{"vocab_size": 17440, "rope_fraction": 0.25, "parallel_block": true, "init_std_down": 0.00329, "optimizer": "muon_variant", "learning_rate": 0.0126, "beta1": 0.93, "max_grad_norm": 2.0, "batch_tokens": 131072, "train_tokens": 857600000, "max_steps": 6543, "dataset": "wikipedia_en"}
MLP neurons of a small language model. Each row is named by its layer, matrix (down: output weights) and neuron, and shows model dimensions 48-111. Each number is 50 + 10 x the weight over its row's rms, rounded and kept within 0 to 99.
A block is one neuron, or neurons of one layer that tend to fire together. After each block is what it responds to, as a language model described it from the Wikipedia text at the highest values.

L9.down527:41 43 40 49 51 49 45 52 35 70 61 63 67 58 33 68 54 51 70 41 51 34 46 49 56 34 52 50 31 48 46 68 51 63 42 47 57 49 34 51 49 39 38 69 63 45 58 55 37 59 46 38 51 46 53 50 41 76 51 47 36 44 56 60
L9.down900:54 43 56 54 55 52 56 50 45 70 53 64 35 54 53 61 59 59 40 56 60 56 29 58 48 61 74 60 45 47 47 55 43 55 63 72 53 52 62 70 57 56 61 46 48 52 56 61 34 44 50 55 45 35 34 43 66 71 38 69 40 60 48 48
L9.down1147:68 42 39 34 62 42 60 63 59 56 67 60 61 32 62 52 59 34 60 28 52 52 28 59 36 43 31 45 52 49 45 71 56 47 37 54 51 49 59 55 52 44 54 40 52 42 46 48 48 41 43 43 38 37 47 60 52 70 50 55 51 38 46 67
L9.down1477:64 60 31 58 61 43 55 58 41 65 56 45 58 42 53 56 30 56 36 39 68 40 39 44 51 56 36 46 59 56 56 41 46 37 44 50 48 38 56 64 50 50 48 43 40 53 51 49 52 62 59 49 65 45 57 56 39 47 61 65 42 57 54 57
Responds to: Year digit after first. Second digit of a four-digit year, usually the 0 in 20xx dates like 2003, 2018, 2021, sometimes 1 in 1934.

L8.down687:56 59 51 69 48 36 57 45 54 47 45 48 47 60 62 54 42 60 35 55 53 43 55 43 36 49 46 49 55 42 60 64 49 53 58 55 56 68 47 46 64 37 43 32 49 20 49 43 46 55 49 46 46 51 57 37 61 50 39 55 50 28 50 43
Responds to: Mid-word fragments, year digits. Word-internal tokens, chiefly the 0 after 2 in years like 2018 or 2004, plus name fragments like Ma-o, U-zz-ell, imp-art-ial.

L8.down1688:85 61 45 42 73 51 54 38 55 47 38 39 49 52 30 64 51 41 67 56 53 23 56 46 42 63 04 34 48 83 40 64 59 43 54 55 39 57 38 61 29 42 44 60 41 28 49 61 65 60 50 63 31 63 52 48 48 47 38 69 51 54 55 65
Responds to: Paragraph and section breaks. Line breaks ending a paragraph or table row, and closing == of section headings like Career statistics, plus scattered word pieces such as se(aled).

L9.down1030:46 48 53 62 60 57 74 55 34 44 59 54 55 58 30 75 52 64 55 45 67 41 41 50 55 51 36 66 63 51 52 50 52 64 47 51 49 56 51 54 59 47 44 54 47 51 53 64 54 46 45 30 63 49 48 51 46 56 58 62 59 52 43 49
L9.down1199:60 56 65 66 59 55 53 55 45 55 40 41 49 34 69 45 39 41 61 48 46 49 45 46 67 66 40 40 45 49 44 45 51 47 43 43 48 57 52 51 57 54 42 62 45 32 27 27 45 42 63 49 39 40 50 54 57 48 46 50 38 53 29 49
L9.down1385:66 51 35 62 35 46 56 46 38 39 57 52 57 46 66 36 58 48 43 50 42 42 42 39 52 47 56 50 53 50 60 60 58 40 62 42 66 50 53 50 48 36 37 49 58 37 45 56 59 58 36 47 46 55 47 36 43 38 63 52 54 38 56 44
L9.down1432:51 58 35 62 29 65 64 31 40 39 39 59 65 54 75 50 50 51 51 67 59 52 57 49 53 72 53 40 52 48 53 39 64 59 65 40 38 62 46 62 55 53 55 64 53 43 40 25 45 55 50 46 52 58 50 44 30 39 57 38 39 38 35 40
Responds to: Mid-word technical fragments. Word pieces inside partly spelled words or phrases in technical descriptions (species morphology, chemistry, medicine), e.g. he-ter-ocyclic, cyclohe-x-yl, anom-al-ies, lob-ed.

L5.down162:52 52 55 43 60 74 55 38 69 30 55 59 41 70 43 66 56 32 58 51 57 36 69 44 37 41 44 61 47 47 55 54 56 45 39 45 32 50 59 56 60 47 64 30 61 43 48 55 51 69 64 41 34 59 55 64 49 43 48 62 54 42 50 58
L5.down175:35 52 36 51 61 50 62 54 56 50 54 56 38 44 66 59 46 46 50 60 52 48 22 42 46 50 49 63 62 60 31 45 61 34 52 53 63 49 49 42 33 46 45 50 57 58 69 62 48 53 57 57 51 34 74 38 49 31 43 49 62 45 41 55
L5.down215:60 47 58 47 58 60 39 28 62 43 56 45 72 69 56 34 50 59 38 49 56 48 49 51 30 38 36 39 43 60 53 49 56 61 56 47 53 46 55 51 46 59 74 28 47 56 44 41 51 34 52 51 52 60 41 55 48 29 47 47 45 38 40 59
L5.down393:56 44 46 40 57 41 48 47 50 55 44 44 48 58 40 46 45 60 40 61 62 41 37 63 52 47 00 51 57 60 67 70 47 66 54 35 36 38 41 63 60 47 47 43 56 47 60 65 55 31 46 31 45 57 40 57 63 47 45 51 48 56 69 62
L5.down519:50 59 47 49 42 43 61 50 43 63 43 51 40 47 58 50 36 44 52 52 48 62 51 33 51 51 65 57 40 57 38 66 62 63 63 79 43 52 57 49 58 58 59 47 48 59 67 26 57 45 53 57 37 50 50 57 49 41 44 55 46 50 30 47
L5.down796:46 51 56 38 59 51 47 46 46 41 51 80 52 50 55 54 35 35 32 53 44 58 40 75 45 51 39 54 62 39 55 47 40 54 59 38 55 46 49 52 46 49 51 37 21 51 40 52 43 59 49 60 62 54 55 46 49 42 50 40 49 50 62 51
L5.down814:36 57 62 29 56 37 45 47 53 39 62 53 60 58 56 51 36 53 50 54 50 53 61 54 46 55 64 51 60 48 37 50 40 66 62 47 54 38 54 48 46 51 62 56 41 52 52 51 30 55 59 44 51 24 37 40 40 50 43 55 52 58 40 45
L5.down1000:60 52 48 50 45 55 50 42 59 39 58 57 52 54 55 47 67 49 38 54 47 33 57 32 46 55 59 53 75 50 60 51 52 48 58 25 46 42 52 42 49 47 72 28 46 48 39 51 49 50 59 52 39 60 54 59 52 52 47 45 43 28 53 51
L5.down1019:31 43 37 50 34 54 49 31 48 56 48 59 49 49 33 52 49 50 46 63 65 59 60 58 61 49 59 29 58 61 56 48 55 50 46 51 40 65 56 64 53 58 37 53 55 46 71 39 43 50 52 70 47 69 52 46 21 34 54 45 52 36 32 50
L5.down1075:38 55 50 53 62 57 42 50 58 62 40 55 71 29 58 65 42 66 55 62 47 30 55 46 47 39 35 45 37 38 59 54 39 47 39 58 49 46 60 36 69 49 50 55 59 68 59 32 53 55 55 51 41 45 46 54 60 49 51 47 60 45 39 45
L5.down1089:57 48 67 51 51 48 46 44 68 49 63 50 46 62 39 52 54 28 52 60 58 57 50 55 52 53 48 41 55 65 46 61 40 49 52 55 52 49 43 58 54 35 34 40 44 38 67 48 54 62 39 41 39 63 46 43 49 43 54 29 42 56 50 55
L5.down1141:48 58 70 48 48 60 55 52 47 49 55 45 44 43 53 37 48 50 45 51 50 40 41 53 60 45 39 56 68 43 42 54 26 60 48 71 55 45 38 58 48 54 62 46 57 47 73 44 58 62 57 30 52 37 50 31 50 47 38 47 41 60 43 59
L5.down1250:36 64 52 34 55 56 44 56 41 49 45 62 54 42 45 44 42 46 45 62 46 51 47 48 27 42 63 43 51 51 51 44 34 73 41 56 39 52 48 47 35 53 50 49 41 47 42 35 57 64 34 56 58 72 55 55 52 50 35 46 51 43 57 66
L5.down1620:64 33 39 72 39 39 66 61 72 67 61 66 51 45 60 54 62 44 50 52 31 37 51 60 43 23 50 54 54 63 50 75 35 42 35 54 50 33 58 37 58 38 40 53 56 41 64 42 50 57 56 54 51 53 59 58 47 57 41 51 41 44 57 56
L5.down1675:68 47 32 51 33 65 51 50 50 48 52 45 56 52 41 51 47 62 37 41 44 48 53 65 56 48 53 75 42 67 45 51 57 55 44 60 39 38 39 31 49 40 47 43 52 58 44 41 34 35 46 68 49 40 49 57 55 54 45 39 62 27 47 56
L5.down1677:55 56 54 42 44 54 56 46 59 58 64 59 42 42 39 61 54 48 45 62 44 56 60 54 52 54 53 43 50 45 52 65 63 56 60 67 49 36 43 66 66 39 53 36 64 44 31 58 40 47 57 49 36 37 66 53 49 61 32 46 39 59 57 43
Responds to: Century zero in years. The 0 digit right after an initial 2 in 21st-century years (2000s–2020s), as in 2012, 2015, 2021, in dates, tables and career spans.

L8.down490:63 54 51 49 62 57 59 46 54 57 69 61 47 48 59 53 64 32 41 46 59 63 46 37 73 56 00 52 53 60 48 56 58 46 58 44 42 48 52 36 39 51 51 62 51 34 56 49 49 33 45 52 58 55 51 50 51 59 44 59 46 53 67 49
Responds to: Paragraph and line breaks. Line breaks ending a paragraph, table row or heading, mostly right after a sentence period, colon before a list, or table pipe.

L8.down1421:56 59 56 55 60 38 44 51 64 48 35 53 60 63 57 56 39 42 59 45 60 49 58 51 47 71 19 46 49 51 54 48 52 41 51 57 71 68 58 53 36 51 49 67 41 58 43 49 55 57 72 49 47 42 32 40 49 54 62 60 35 60 45 36
Responds to: Mid-word continuation fragments. Short non-initial word pieces that continue a word already begun, often in scientific or technical terms, such as mon-it-ored, d-in-osaurs, penicill-in, din-it-rogen.

L5.down152:24 62 59 59 71 59 66 43 61 64 41 43 43 42 59 55 56 55 32 53 43 51 54 51 73 53 17 32 57 47 62 55 60 58 53 41 35 38 37 49 62 54 61 49 61 58 51 59 33 47 61 34 51 46 54 63 51 49 48 42 56 56 27 62
L5.down243:39 43 39 58 72 49 52 57 41 35 31 45 62 50 57 46 55 53 51 51 53 50 43 54 49 61 35 41 41 54 44 57 51 52 59 48 42 32 55 37 52 57 54 52 55 55 56 56 32 52 46 45 58 46 60 53 49 60 64 31 50 71 64 30
L5.down272:51 54 58 38 37 49 47 46 41 55 50 51 32 40 46 56 53 45 40 62 47 51 62 57 46 60 08 65 72 57 48 43 53 57 51 69 46 76 57 37 57 35 48 44 47 70 58 41 51 69 53 51 60 57 50 56 55 48 33 62 50 59 48 69
L5.down326:37 50 32 55 52 62 40 42 42 56 46 44 51 56 45 72 48 58 46 52 34 58 53 52 22 39 23 62 50 64 36 50 49 50 50 49 65 47 55 51 58 50 41 59 59 51 68 49 56 42 55 43 40 44 60 42 54 48 53 47 51 46 58 45
L5.down359:44 45 44 43 40 34 65 49 55 47 62 52 62 61 52 38 35 40 47 39 53 52 46 60 49 34 23 65 63 45 45 59 52 45 63 61 51 37 55 39 51 27 55 60 39 58 61 60 70 55 74 60 65 56 41 42 51 45 59 57 45 51 58 53
L5.down364:73 50 50 33 54 41 58 47 60 42 65 52 46 54 51 54 60 47 51 52 45 37 30 42 78 59 00 50 53 61 55 64 38 43 60 34 40 51 44 33 49 53 54 59 42 37 73 41 39 40 48 48 54 43 47 51 53 49 62 62 58 47 50 55
L5.down373:49 62 71 47 62 53 22 61 44 62 55 38 45 65 37 61 54 27 42 46 45 41 39 40 48 58 49 57 45 40 39 43 46 81 34 75 58 51 28 64 68 50 53 55 58 59 65 63 54 62 51 42 52 35 50 37 52 43 51 51 65 50 69 44
L5.down433:45 50 51 57 41 54 41 50 42 44 32 47 56 51 65 50 47 57 55 64 51 59 52 63 41 47 25 48 33 38 51 51 50 42 40 54 66 73 47 41 53 51 50 38 51 48 55 41 51 69 48 50 47 64 53 42 37 50 52 50 37 54 47 47
L5.down491:43 36 51 52 60 55 65 43 48 46 41 67 50 48 55 53 40 37 61 61 52 54 63 50 68 44 01 51 57 53 44 32 60 44 58 51 60 45 57 39 51 45 53 48 44 50 53 47 45 51 55 58 61 57 37 52 49 54 43 44 54 75 56 59
L5.down539:47 50 53 46 47 54 56 43 39 59 53 43 40 39 53 55 46 48 54 36 51 50 42 36 37 59 19 57 46 54 58 40 50 58 55 59 44 41 58 68 48 49 52 52 41 51 64 49 44 52 47 36 48 55 58 60 54 60 54 53 61 51 59 61
L5.down843:53 44 42 46 41 37 53 45 39 46 42 51 68 45 50 55 43 32 30 59 39 56 56 44 42 56 00 52 47 49 43 57 44 59 41 46 55 41 67 57 65 53 50 54 46 73 65 66 36 50 54 49 67 48 55 52 53 60 35 41 46 58 37 44
L5.down876:55 61 46 49 57 33 33 49 37 52 39 47 52 44 55 44 54 45 57 46 38 43 38 64 41 51 23 29 67 57 61 51 55 62 41 45 35 47 54 63 34 67 63 66 48 63 56 52 35 60 45 48 32 59 41 45 62 58 48 57 63 50 55 64
L5.down936:49 46 33 41 39 39 50 54 58 59 40 58 48 53 47 47 51 37 58 44 56 53 31 53 51 65 07 39 43 45 61 71 50 40 56 63 38 48 63 48 59 50 70 66 43 66 64 69 29 49 52 56 63 49 41 60 48 53 39 52 57 35 45 52
L5.down1220:35 48 51 45 52 48 39 49 60 24 56 35 46 39 61 57 50 53 57 30 63 48 61 46 51 49 46 73 52 33 52 51 54 53 42 54 57 43 43 60 54 51 48 43 55 42 63 55 58 53 46 45 39 39 47 29 48 56 52 44 53 63 68 54
L5.down1326:61 35 40 53 54 43 56 46 57 57 26 46 38 48 50 38 52 49 52 44 73 39 49 52 57 59 00 37 48 56 46 60 50 51 38 47 33 71 37 58 49 40 59 60 45 29 45 43 54 58 28 49 45 36 50 47 43 41 46 61 44 51 49 58
L5.down1345:54 61 41 48 74 55 49 52 45 48 39 53 29 41 31 54 51 52 60 70 48 65 55 60 32 52 17 60 54 50 60 40 54 45 58 39 55 46 42 51 51 39 47 46 44 42 52 47 39 53 40 52 57 51 60 72 43 54 45 47 50 54 67 41
Responds to: Line and paragraph breaks. Newline tokens ending a paragraph, list item or table row, plus some sentence-final periods, such as a break after "There were no survivors." or after a table row's "|".

L5.down34:69 62 66 47 45 47 54 52 40 53 52 46 55 44 59 54 38 46 58 49 40 51 43 65 38 57 51 34 52 45 48 33 46 57 44 55 48 36 56 48 47 48 55 50 48 48 56 40 27 60 41 44 51 47 64 45 49 47 48 60 51 57 45 45
L5.down86:54 67 41 58 20 44 61 71 46 39 45 47 56 47 46 42 57 44 42 24 61 46 64 68 64 56 39 27 55 46 30 55 55 63 59 46 65 45 54 67 36 65 44 59 73 42 70 32 48 54 54 42 44 42 41 59 47 59 41 63 65 49 54 56
L5.down103:60 60 44 41 42 54 54 57 40 50 39 55 50 36 75 57 31 45 39 55 48 47 43 51 61 37 35 52 57 45 61 53 43 55 68 52 50 43 50 43 34 58 70 49 51 58 43 39 51 63 62 45 43 58 66 53 51 54 46 38 55 57 51 63
L5.down466:43 80 44 74 62 45 50 59 34 53 34 43 58 35 52 49 58 51 39 67 43 44 39 53 55 57 45 29 70 54 64 63 54 59 55 23 51 69 46 61 49 59 39 44 53 51 44 56 46 46 41 57 44 56 37 39 59 71 45 51 42 43 48 42
L5.down480:61 71 38 51 45 67 40 49 52 63 49 39 53 28 42 57 62 55 47 57 37 48 73 33 38 57 45 40 47 66 51 51 38 60 66 36 52 51 37 45 35 56 36 48 67 60 36 63 47 62 44 67 47 64 47 63 41 44 56 46 44 51 50 58
L5.down1015:43 57 50 68 48 44 43 61 52 55 44 44 47 36 70 58 40 41 55 47 52 57 42 56 41 51 55 46 42 51 49 35 41 22 57 44 39 42 62 67 48 48 48 38 51 68 52 48 57 39 55 56 61 37 51 44 55 40 51 53 40 40 47 49
L5.down1034:46 53 55 61 43 54 54 66 46 45 44 61 47 41 56 39 51 71 42 55 60 40 72 66 66 49 40 38 60 47 50 65 61 47 58 37 53 57 47 46 36 52 45 54 57 52 51 58 40 53 46 55 42 45 47 51 23 49 61 47 33 64 48 47
L5.down1212:54 57 55 42 63 35 61 45 57 32 42 58 51 50 54 60 52 58 57 61 49 41 69 57 38 77 29 24 48 32 51 41 33 54 58 59 37 45 43 53 52 55 57 57 53 42 44 45 37 85 32 38 44 57 27 67 67 25 56 65 69 53 62 56
L5.down1252:56 60 46 44 68 49 39 41 32 39 44 54 57 43 63 48 54 51 42 57 55 52 41 62 66 44 13 47 53 60 57 44 42 53 53 54 64 66 46 33 44 47 65 48 59 56 42 48 65 57 55 37 36 44 43 52 35 37 40 47 50 48 45 38
L5.down1334:56 48 57 68 52 48 48 44 47 43 48 56 56 38 43 66 33 68 56 49 62 46 41 52 26 56 68 33 57 64 43 40 44 44 56 34 53 59 39 48 49 54 32 43 49 52 41 31 50 45 39 58 38 44 45 59 46 46 45 58 41 44 44 64
L5.down1360:54 46 53 39 50 47 54 63 44 40 65 52 52 36 68 56 50 58 66 55 52 78 62 72 47 41 43 55 65 28 59 40 43 57 47 63 39 44 61 63 47 48 51 39 48 60 35 38 53 49 46 53 53 49 36 49 53 60 48 51 55 55 57 57
L5.down1659:52 51 63 54 42 30 45 37 38 54 51 53 42 50 46 64 57 56 76 54 39 42 40 44 48 72 46 52 41 47 45 47 57 50 53 41 47 32 37 44 38 67 59 63 37 57 62 46 39 43 43 49 40 74 46 34 54 54 45 62 50 41 55 57
L5.down1672:49 48 40 56 44 53 39 47 41 53 50 44 46 68 66 63 48 51 59 32 54 46 43 32 46 61 50 51 56 40 44 22 60 56 46 48 33 55 41 35 42 18 51 47 55 30 67 65 51 44 59 46 68 69 41 48 50 39 38 57 30 60 49 58
L5.down1679:45 43 48 38 53 51 71 45 41 42 48 51 40 45 52 64 57 48 51 58 32 51 51 43 47 53 32 40 51 44 52 45 41 39 46 56 50 54 36 45 53 53 63 74 42 38 54 52 56 49 26 49 60 54 39 48 51 46 53 42 54 59 57 27
L5.down1700:62 34 50 33 43 31 36 53 60 52 43 54 43 57 52 64 43 36 38 49 62 45 60 49 43 51 44 63 39 39 41 29 54 46 57 45 40 40 69 57 51 39 62 43 39 45 54 63 54 38 44 66 64 47 44 49 74 58 30 51 63 37 58 47
L5.down1717:54 67 50 53 34 37 71 66 52 50 51 58 54 28 67 54 58 57 46 51 49 72 45 52 65 59 36 50 54 48 46 47 52 50 53 45 39 50 61 63 38 62 71 60 40 58 55 31 54 59 56 62 40 61 49 56 42 64 50 45 41 52 41 51
Responds to: Technical noun-phrase heads. Head nouns or word-final pieces that complete a noun phrase in technical or descriptive prose, such as emissions, track, production, neck.

L5.down18:51 51 46 64 42 40 47 46 46 65 43 48 65 58 45 59 31 56 53 52 39 58 33 54 54 61 91 78 43 41 63 50 49 59 34 46 51 48 47 56 56 45 47 55 37 40 56 47 41 63 46 47 51 67 58 50 37 41 58 50 63 49 39 53
L5.down239:70 44 48 37 59 60 44 54 50 56 52 68 41 35 62 54 52 44 51 44 51 40 58 45 63 50 24 58 45 55 40 43 66 64 63 50 40 55 61 55 63 57 64 49 63 67 61 12 38 51 62 38 43 46 49 47 57 55 44 65 60 54 57 42
L5.down321:33 72 61 51 41 49 49 61 57 56 52 58 42 49 59 46 62 69 61 40 55 58 51 45 51 65 52 59 48 59 44 51 43 38 47 48 55 76 51 50 56 34 31 38 52 45 60 47 44 54 52 36 46 66 65 60 60 43 59 53 42 41 33 65
L5.down551:67 47 54 66 59 31 38 50 58 49 51 45 50 23 58 54 51 54 51 50 48 53 45 46 59 54 53 41 61 49 47 56 42 46 47 50 50 45 61 28 49 32 56 40 66 59 55 47 47 47 50 48 62 38 44 50 58 61 33 50 49 49 46 50
L5.down553:29 46 49 44 61 43 45 48 47 45 40 66 38 58 38 52 43 65 43 44 53 47 57 55 62 43 39 44 47 50 53 52 51 50 49 56 45 39 72 47 45 52 46 46 53 44 51 37 52 45 38 47 67 59 59 59 26 73 52 58 71 42 34 35
L5.down635:54 53 39 42 63 43 45 42 35 46 56 58 32 33 52 54 48 41 59 29 40 42 69 64 45 43 46 35 38 46 48 44 62 53 57 55 56 38 53 58 54 44 54 39 58 52 55 27 47 51 59 47 56 49 63 45 44 52 59 35 49 58 62 46
L5.down727:50 46 33 43 39 40 50 60 31 54 55 47 47 38 57 64 36 50 54 49 47 33 41 49 51 61 28 50 71 46 59 60 63 38 56 53 52 58 50 48 62 76 42 61 54 42 60 58 52 44 53 58 48 52 49 29 55 38 36 46 59 68 32 58
L5.down730:32 63 48 55 58 42 53 34 52 51 56 65 57 41 56 66 36 57 58 39 67 63 36 52 37 40 21 44 43 45 49 40 70 60 54 55 46 47 51 60 70 36 61 47 44 53 55 52 39 59 64 49 43 56 62 57 55 53 48 40 57 75 44 50
L5.down757:52 53 45 57 51 45 70 53 53 62 56 44 70 55 51 47 41 37 42 49 47 48 38 50 56 45 51 55 49 32 58 43 55 67 44 56 41 41 57 39 54 37 56 46 59 57 73 60 63 54 61 47 44 55 41 77 63 60 45 70 44 59 40 40
L5.down765:45 59 36 54 48 55 50 42 52 65 56 59 50 38 47 44 48 54 40 58 55 50 51 57 34 47 71 41 43 41 80 55 54 64 57 40 49 54 39 40 52 47 53 63 66 55 33 57 61 31 50 39 51 38 57 26 47 47 43 49 60 62 40 45
L5.down810:49 30 75 58 44 51 35 44 53 60 54 38 45 57 52 61 69 50 52 48 59 43 36 49 62 49 78 44 49 50 52 56 52 67 42 50 52 46 53 33 41 44 44 52 36 31 52 63 46 42 64 34 55 47 62 39 37 41 31 45 39 74 48 63
L5.down902:48 53 64 54 72 42 58 41 52 32 54 59 56 50 56 44 38 34 66 71 49 66 56 38 51 41 23 51 41 55 65 50 47 52 79 37 43 49 52 55 49 47 49 58 46 48 48 61 48 39 63 67 55 34 55 38 56 57 39 59 46 61 45 60
L5.down980:62 57 52 51 66 65 36 30 32 44 40 59 50 53 69 67 30 37 55 58 53 35 43 66 47 48 32 38 56 43 52 57 51 57 62 37 30 42 41 50 63 41 42 44 58 61 43 59 47 53 47 59 37 54 51 55 44 49 38 47 57 46 44 47
L5.down990:59 60 67 48 44 50 43 43 40 35 51 57 30 49 54 61 64 40 50 36 57 41 53 61 32 58 38 50 57 60 41 68 58 71 58 39 51 47 57 34 60 51 39 45 52 49 46 50 38 52 43 46 50 57 47 64 46 47 62 63 40 46 40 31
L5.down1136:55 53 51 57 58 45 45 59 54 55 38 51 51 37 43 56 32 58 43 43 49 53 57 37 54 52 19 50 64 58 45 47 40 64 73 47 38 50 58 52 50 43 58 25 69 62 41 51 66 40 44 35 49 32 46 45 41 48 49 39 67 42 44 45
L5.down1726:52 62 43 54 59 36 53 47 54 43 41 56 38 50 66 65 55 59 55 39 41 34 58 63 35 46 50 62 72 53 47 38 60 39 49 48 41 74 61 67 64 58 60 42 54 46 59 53 52 42 49 47 71 47 55 60 45 57 57 49 46 77 29 54
Responds to: Word-initial piece after punctuation. The first token of a word right after a pipe, quote, hyphen or parenthesis, strongest for "No" in "No." table headers and rankings, also self-assembly, anti-tank, "irregular".